config.toml
d_mlp = 576
norm_place = "pre"
init = "orth"
init_std_o = 0.0327
schedule = "wsd"
dataset = "wikipedia_en"
MLP neurons of a small language model. Each row is named by its layer, matrix (gate and up: input weights; down: output weights) and neuron, and shows model dimensions 176-271. Each number is 128 + 24 x the weight over its row's rms, rounded and kept within 0 to 255. A neuron's up and down rows have the sign that makes its largest values positive.
Before each neuron's rows, "fires before" lists the tokens most often just after its 100 highest values on Wikipedia text that the model never trained on; "fires in" lists the words (lower case) most often at its 100 highest values on Wikipedia text that the model never trained on. A number after a token or word is its count.

fires before: " in" 31, "×" 19, "-" 4, "==" 4, " " 4
fires in: "0" 14, "5" 11, "6" 10, "8" 9, "career" 8, "7" 5
L15.gate282 [ 97 147  76 127 100 101 155 134 102 101 134 104 134 114 150 154 152 146 134 122 116 121 130 131 113  94 140 160  73 114 100 135 117 107  99 111 125 140 181 172 112 110 110 126 132 108 138 122 153 119 159 107  89 132 151 149 124 145 131 123 167 122 174 138 146 163 144 147  90 157 168 104 115 122 141 135 119 164 130  72 110  81 144 123  98 118 134 138 130 159 135 111 150 102 110 182]
L15.up282 [111 137  83  97 132 167 117 163 143 102 154 123 115 134 152 120 166 129 123 145 152 129 112 149 144 138 120 114 121 173 103 116 119 110  97 129 111 146 165 146 129 129  86  94 104 115 130 145 151 112 133 112 145 111  92  79 131 140 121 103 108  92  98 119  97 126 112 104 127 134 178  98 110 135 135 132 130 111  99 132 107 130 118 137 115 156  90 151 129 125 131 130 135 113 142 138]
L15.down282 [ 95 151 100 130 113  81 135 117 120 158 125 149 101 102 151 156  98 113 159 121 159 155 131  72 122 155 133 163 109 136 136 134 209 132 107 119 130 156 143 116 127 149 119 107  94 186 110 137 127 133 109  83 106 156 128 110 150  84 113 190 130  81 168 121 101 105 139 148 130 144 119 116 111  96 136 135 130 139 137 118 129 125 114 120  97 127 146  93 165 143 159 125 149  98 159 111]

fires before: " |" 53, "\n" 5, " /" 4
fires in: "1" 64, "to" 5, "by" 4, "7" 4, "14" 4
L2.gate96 [130  92 107 137 124 102  97 134 135 155 123 135 114  86 121 136 133 127 157 136 173 128 106 129  99 124 110 117 108  91  68 172 175 143 111 128  78  90 112 106 144 133 140 156 114 143 138 117 126 165 136 118  64 137 132 126 155 120 107 125  84 127 125  81  86 125 166 130 105 115 135 126 133 158 112 131 131  97 120 114 106  86 107 200 111 142  93 141 124 119 126 137 173 129 129  84]
L2.up96 [154 136 143 175 146 138 156  86 144 111 129 145 155 147 126 121 153 161  99 100 108 165 136 112 174 141 148  81 135 124 127 106 115 116 120 115 112 131 128 161 174 107 142  87 181 153 153  86 124 105 125 126 137 149 171 142 104 119 134 148 124  96 146 129 117 134 130 116 109 144 146 107 108 130 134 125 166 116 114  99 150 147 119 154 100 134 192  70 109 144 133 116 141  98 142 165]
L2.down96 [ 86 140 177 101 133 132 159 146 157 141 141  94 151 131 110 111 110 148 120 140  75 187 131 107 141 132 146 116 154 135 195 147 156 101 137 133 124 149 128 127 170 115 111 118 126 157 128 151 148 131 122 153 100 115  68 112 137  97 153 121 102 107 147 118 129 128 128 129  98 117 108 124 102 108 112 143 166 135 133  98 149 121 156 125 167 131 164 113  97 149  98 112  81 141  55  99]

fires before: " he" 21, " the" 20, " it" 6, " she" 4
fires in: "where" 54, "which" 26, "whose" 11, "whom" 4
L2.gate126 [128 176 182 120 127 135 156 147 133  78 122 147 104 137 134  92 125 118 135 112 125 158  70 123 107 103 141 143 118 113 166 131 157  63 147 132 142 122 152 150 146  94 107 157 191 114 168 136 109 141 103 115 118 135  76 123  95 114 169 119 110 142 133 140 160 149 132  82 119 135 134 100 104 170 126 125 120 111 159 151  91  94 130 138 142 113 118 105 118 127 168 134 125 100 134 137]
L2.up126 [ 81 119 153 139  85 120 145 145 112 125 121 116 143 136 120 141 128 126 142 120 121 120 106 145 128 110 143 162 128 148 137 108 106  97 103 118 142 121 131 164 104 126 142 156 123 108 101 116 151 123  95 128 146 139 108 116 164 128 102 108  96 104 117 105 172 107 161 105 132 125 107  89  99 122 124 122 132 131 106  81 175  92  91 150 159 114 112 145 127 107 132 155 149 102 108 151]
L2.down126 [135  95 144 129  74 150 112 144  95 120 172 149 156 126 127 120  96 145  74 135 115 120 134  87  82 156  96 158  95  97 110 132 123 104 108 137 172 126 175 162 126 123 112 113 111 148  99 109 125 126  63 103 165 141 103 126 170 133 103 130 115 128 123  91 129 167 128 127 179 129 131 109 107 100 170 121 165 117 125  89 126 104 105 114 170 142 129 118 116  91 113 136 120 107 113 143]

fires before: " |" 78, "nd" 4
fires in: "0" 44, "2" 18, "1" 16, "3" 8, "2nd" 4
L12.gate228 [ 54 163 121 134 117 145 109 113 145 148 132 138 150 132 123 101 144 108 106 106  92 134 112 114 145 170 161 118 124 133 102  89 139 147 142 141 116 121 132 119 104 137 169 130  86 107 102 127 158  92 153 135 131 132 159 160  54 150 143 155 147 147  54 142 114 139 121 130 135 132 119 117 143 113 111 140 148 112 143 127 148 114 151 148 117 126 176 149 138 135 102 152 167 138 105  81]
L12.up228 [142 105 125 137 161 149 124 124 100 100 138 104  93 106 130 110 159 136 117 134 120 109 138 152 179 155 106 133 104 145 118 115 144  73 126 127 122 131 113  86 124  95 150  73 105 108 112 155 117 110  89 102 168  92 144 114 110 119 161 120 155 150 134 141 165 122 126 119 150 105 133  95 137 193 126 105 131 139 113 146 133 146 123 140 123 153 157 139 146 179 144 111 171 135 124 104]
L12.down228 [158 108 134 111 120 148 146  96 133 168 117 168 123 118 120 140 158 102 140 120 103 142 155 123 112 129 117 132  98  98 167  91 110  82 174  89 110 106 130 128 124 133 125 138  93 115 138 115 152 135 106 159 167 106 159 123 122 134 132 140 132 103 104 114 153 122 143 113 163 133 148 118 120 132 139 146 114 177  82 139 153  91  82 113 130 110  95 136 122 154 112 137 177 143 155  97]

fires before: ":" 48, ":43" 4
fires in: "4" 11, "3" 10, "14" 10, "13" 10, "2" 6, "1" 6
L17.gate52 [104 132 174 148 127 179 152 137 141 148 120 115 103 137 149 129 126 141  98 139 147 113 109 131 107  97 155 149 149 112 144 136 155 171 135 155 115 108 179 122 139 133 117 118  96  50 175 133  66 120 150 114  92 163 121 114 176 111  95  90 150 125 132 122 102 128 123  82 131 123 111 118 117 172  99 132  88 120 177 148 107 119  96 178 128 160 121 151 114 159 156 128 133 122  95 110]
L17.up52 [131 152 139 110 128 112 109 110 149 102  95 137 155 121 140 129 144 131 138 108 136 144 123 165  92 137 145 169 110 137 125  99 104 150 160 129 132 155 120 140 137 124  87 126 159 143 118 102 134  98 130  90  61 158 139 115 110 143 128 140 130 109 104 154 133  94 140 110 109 133  95 120 125  98 113 176 112 108 163 142 120  80 114  69 126 135 134 103 114 133 150 151 126 107 165 102]
L17.down52 [117 146 135 104 136 115  85 115 122 116 102 127  83 157 147  98 120 168 104 107 144 149 111 179 144 104 147 138 129 157  86 139 124 121 170 165 145 130 102 161 105 118 139 151 160  99 131 162 120 145  81 138 132  90 111 120  99 118  88 135 158 137 132 121 175 152 106 147 142 118  70 115 135 143 163 116 186 143 143  96  98 126 175 132 121 123 121 146 119 145 101 109  80  71 106 171]

fires before: " |" 40, " 13" 7, " 14" 7
fires in: "6" 14, "1" 12, "8" 12, "5" 11, "0" 8, "4" 8
L2.gate193 [119 110 111 167 114 138 135 137 115 111 142 119 134  97 141 110 165 104 145 149 103 105 124 106  93 152 126 113 138  76  98 142  95 166 163  87  98 133 119  71 144 134  76 134 105 134 112 142 146 147 145 117  87 132  93 127 134 159 114 103  91 122 150 123 134 116 146 156 114 120 153 119 149 123  90 146 110 138 131 149 146  86 114  91 185 119 103 164 136 160 121 167 159 102 136 120]
L2.up193 [ 87 131 131 149 117 118 148 142 109 107 146 135 102 161 113  97  91 141 185 116  69 111 103 135 118  74 131 129 154  89 120 120 142  76 101 126 136  88 110 129 145 161 146 150 130 143 112 153 115 147  85 127  88 148 106  91 109 150 132 114 168 134  71  96 111  87 134 132 122  93  83 184 146 128 154  80 130 106  93 167 149 134 148 101 140 133  78  87 111 125 137 145 160 174 107 114]
L2.down193 [132 126 155  70 115 117 155 160 139 121 100 139 146 132 146 141  98 133 162 136 121  95 121 124 147 115 132  87 135 143 123 104  92  95 147 108 104 168 100  38 126 136 127  97 136 154  90 121 123 112 163 148 142 151 139 110 163 122 144 134 126 109 132 133 107  86 122  84  95 128 138 144 101 176 107  68 146 160 120 164 126 116 125 121 147 123 141 117 137  90 131 152 144 122 148 119]

fires before: " States" 58, "nd" 11
fires in: "united" 63, "2nd" 9
L15.gate259 [151  93 141 166 145 132 105 145 123 133 136 133 138 153 123  91 134  85 109 116 153 114 163 140 178 100 175 116 160 169 108 156 142 192  57 158  84  99 178 164 101 141 148 125 103 114 124 128 115 151 109 154  89 102 124 103 130 112 112 164 129 132 108 103 142 138 134  92 155 134 111 110 124 126 162 158 122 161 172 160 115 109 121 129 144 118 134 112 119 134 114 129 143 133 116 115]
L15.up259 [153  90  99 132 155 142 117 178 142  80 113 123 140 144  97  95 137 102 104 139 155 122 134 134 133 132 184 131 143 148 116  81 135 141  50 139 130 145 154 122 162 169 107 114  91 107 135 141 110 144 104 104 140 164 131 147 112 120 142 149 143 149 132 118 118 108 111 118 135 138 117 124 104 101 140 168  96 162 139 144 110 165 152 144 159 119 121 140 139 108  89 122 125 152 187 136]
L15.down259 [145 139 100 129 158 121 132 132  95  85 123 148 165 151  96 140 150 123 141 139 121  99 142 141 133 139 119 136 158 155 181 165 112 141 118 131  92 103 131  98 103  99  72 109 107 112 141 140 145 148 136 146 110 151 115 115 141 108 145 126 134 108 112 152 128 113 117 100 113 115 108  96 108 157 146 101 147 144 104 131 122 122 151 139 112 117 134 104 132 168  95 143 104 125 155 118]

fires before: " to" 54, " the" 10, " by" 5
fires in: "due" 26, "led" 13, "close" 12, "leading" 7, "prior" 6, "leads" 4
L5.gate160 [155 147 155 164 116  99 116 167 123 112 145 108 138 119 138 155 136 132 117  73 120 139 103  95  99 133 100 125 124 140 123 101 158 131 178 130 137 140 182 107 162 119 135 120  72 146 114 148  75 157 163  99 127 124 177 121 117 123 122 130 110 118 149 133 169 157 108 137 112 110 131 137  91 127 131 125  76  92 103  95 145 137 137  64 157 166 137 143 137 133 125 118  97 186 130 189]
L5.up160 [154 151  93 106  92 132 118 119 147 150  84 134 159 129 179 121  94 118 152 128 112 126  94 130 139 167 139 152 178 129 143 115 134 116 145 162 135 146 140 122 154  71 114 143 120 117 153 154 123 132 160 121 169 158 117 110 151 138 141 160 123 120 157 111 143 154 127 142 141 144 163 111 191 124  86 132 127  98 126 125 164 112 115  86 103 128 126 116 146 141 160  93 134 121 147 160]
L5.down160 [178 154 113  71 104 122 109  87 136 117  90  97 176 137 151 134 118 134 108 175 165 164 111 125  85 134 170 114 148 126 136 114 140 115 136 120 119 112 114 136 125  74 146 127  89  55 178 158 137 143 170 148 112 110 102 144 120 114 135 105 121 133 151 159  88 119 142 161 129 136 156 129 137 126 138 116 147 123 119 111 135  87 137 126 137 128 147 151 132 140 104 136 149 154 124 124]

fires before: " were" 18, " is" 13, " was" 10, " are" 9, "," 8, " |" 8
fires in: "there" 63, "japan" 15, "it" 8, "together" 7
L2.gate518 [139 144  94 162 116 117 144 152 138 120 131 161 104 148 104 111 119 140 148  68 147 155 161 128 148 112 127 128 126 136 153 126 114 143 134 108 130 176 168 113 117 137 145 109 182  92 119 158  86 144  77 120 126 127 107 108  96 123 114 127 110 124 147 121 151 129 123 101 120 108 137 101 138 160 141 160 137 149 106  91 122 109 127 128 134 142 156  77 104 126 169 132 161 143 123 119]
L2.up518 [108 111 116 142  79 115 110 117 138 110 152 129 141  93 114 142 103 145 133 160 117 121 115 109 108 114 104 166 111 162 120 117 113 148 118 111 120 151 136 138 104 121 112 139 112 138 105 117 115 120 139  94  89 148 138 108 141 172 142 125 141 138 180 125 145 135 132 126 148 151 110 131 129 101 139 118 165 108 146 124 118 131  95 109 145 115 169 130 145 128 100 100 140 149  97 105]
L2.down518 [145 130 136 119  83 165 131 105 146  95 141 185 149 101 135 126  85 122 146 165  79 154 117 121  93 113 122 141  71 119 104 140 139 132  81 173 147  99 108 125 109 117  91 190 113 124 134 110  97  60  82 139 134 152 111 146 165 168 100 104 138  84 154 114 131 145 134 121 137  70 125  89 124  83 117 104 134 134 116 162 110 136 128 131 136 127 145 134 116 111  94 138 123 101 155 117]

fires before: " to" 84
fires in: "due" 26, "according" 10, "ability" 4, "addition" 4, "attempting" 4, "able" 4
L16.gate22 [160 146 162 120 121 144 117  94 132 136 104 138 145 138 130 146 118  92 133 125  88 131  76 115 138 150  90  92 152 134 164 104 128 121 130 118  98 140 166 156 158 123 108 109 112 152 139 112 153 154 165 115 158 160 144 112 116 122 121 124 119 132 102 124 117 117  82 147 113 135 134 187 138 127 123 133 154 158 105 143 122 106 150 171 142 147 165 161 129 119 134 122 142 150 111 142]
L16.up22 [ 98 122 153  89 146 144 124 160 110 117  92 153 153 140 134 145 123 146 137 147 140 111 130 128 109 129 112 135 100  97 128  85 130 147 137 139 130 118  93 118 136 122 130 112  85 119 121 172  90 117 100 132 132  91 154 158 105 134 128 153 196 108 103 124 149  99 116 134 148 127 158 193 121 158  98 140 138 147 103 161 133 124 123 129  96  74  90 126 101 151 111 127 131 126 101 159]
L16.down22 [ 90  95 111 155 114 161 130 128 108 138 148 116 163 104 126 107 123 119 118 114 167 113 133 121 125 117 129 186 123 124 152 145 100 130  95 105 151 177 200 107  88 128 159 164 157  96 103 116 164 144 123 128 114 146 106 110 151 165 144 136 141 131 127 132 107 148 112  90 107  97  95 112 141 152 145 114  66 116 111  93 143 117 139 112 111 118 174 114 132 130 158 149 173 144 111 112]

fires before: " States" 56, " Kingdom" 5, " year" 4
fires in: "united" 70, "same" 7, "that" 4
L4.gate311 [121 125 134 157 134 114 114 168 166 133 134 108 158 125 130 125 135 122 120 146 209 142 140 119 100 116  98 111 131  79 138 129 135 151  83 108 111 139 117  82 127 132 141 138 125 120 153 104 148 138 135  77  93 139 108 121 152 155 157 100 130 114 165 120 131 172 111 111 111 147 124 125  98 144 175 146 107 106 163 134 139  86 101 123 121 146 149 144 133 142 100 128  76  89 142 155]
L4.up311 [ 93 118 146 169  96 100 111 126 140 113 108  84 114 123  85 143 175 118 136  92 161 146 126 183 138 117 131 157 148 124 131 134 172 111 113 144 126 119 122 117 145 116 143 129 141 173 128 144 136 119 146 154 137 136 109 114 127 140 107 115  79 115 121  98 160 159  86 146 145 133 212 165 141 133 154 125 167 124 137 157 111 115  96 111 121 126 150 112 120 103 142 185 146  72 155 102]
L4.down311 [148 155 161 150  79  63  99 181 126 128 129 155 131 122 121 129 144 150 124 104 169 109 135 159 143  84 134 118 115 181 137 149  96 128 126 137  90 121 132 155 158 142 133 114 116 135 106 123 122  91 130 140 123 158 105 125 117 128 106 108 104  69 142 141 151 102  86 149 123 126 115 108 134 120 163 170  85 113  90 118 109 108 145 128 171 165 147 149 116 119 123 126 123 140 130 128]

fires before: " |" 69, ":" 5
fires in: "no" 28, "none" 27, "total" 5, "yes" 5
L15.gate341 [138  99 123 121 126 119 114 144 129 147 100 143  97 116 125 118 162 139 140 152 133 154 167 155 120 146 122 156 164 113 139 109 152 150 103 160 130 137 136 150 158 153 147 141 148 151 131 145 129 126 115 102 161 129 139 144 160 151 121  82 174 171 133 107 174  99 116 149 149 137 133 147 101 153 131 161 144 164 124 127 103 141 170  98 104 134 104 113 103 107 125 168 146 127  73 157]
L15.up341 [169 150 112 143 131 148 123 170 135 139 124 125 140 106 154 130 163  79 124 144 131 116 131 201 114 103 120 110 122 134 136 133  85 122  85 134  99 163 133 105 121 144 186 140 121 151 120 103 132 112 145 134 177 182 154 122 148 147 127  98 167 171 110 194 141 130 143 127 141 158 118 113 128 138 164 117 137 152 157 123 139 111 189 111  99  76 155 124 130  83 111 152 162 162 130 143]
L15.down341 [139 160 124 139 137 157 175 152 107 126 144 131 126 147 128  86 101 137 128 109 116 110 127 119  99 139 135 105 161 117 115 115 211  91 105 108 126 196 117 128  86 106 144 114 132 117 118 157 109 141 115 167 137 153 115 145 125 145 118 125 133 146 140 172  88 109 111 145 132  74 120  97 151 198 164 113 131 136 143 160 118  95 125 116 124  85 113 118 131 112 121 151  86 144  96 124]

fires before: " to" 81
fires in: "due" 21, "according" 17, "compared" 5, "referring" 4, "referred" 4, "prior" 4
L12.gate12 [125 140 148 136 110 111 161 123 122  94 126 114 110 143 118 126 142 144 141 143 121 134 138 111 107 148  72 125 164 157 127 139 137 123 145 122 134 118 170 114 160 121 110 112 104 118 124 120 108 149 144 136 153 139 137 152  99 123  78  91 100 110 142 116 139 115 126 162 143 137 166 103 158 131 109 110 147 130 128 138 107 130 105 143 131 131 137 154 132 119 146 165 137 151 148 125]
L12.up12 [131 136 116 118 139 104 132 169 164 127 175 111 193 142  96  88 140 194 134 142 159 131 127 111 113 134  85 116  93  99 125 146 134 120 134 108 185 120 129 135  91 161 136 114 129 127 133 141 151 170 106 117 136 130 168 153 120 143 148 160 160 124 158 161 119 119 115 141 149 180 124 133 125 121 106 123 165 120 131 110 129 100  95 128 136 123 142 127 108 158 116 187  88  92  75 118]
L12.down12 [132 149 185 142  84  79 135 132 146 156 100 100 183 138 109 134 127 110 118 132 147 140 123 110 152 149  72 157 137 125 125 137  72 152 135 150 169 136 120 125 139 140 105 136  87 161 113 152 100 113 130 144 112 115 101 112 169 152 160 158 159 123 129 156 142 121  84 129 161 141 113 141 104 131 137 120 151 117 111  97 128 160 171 162 116 170 128 129 141 140 145 120 109 119 118 123]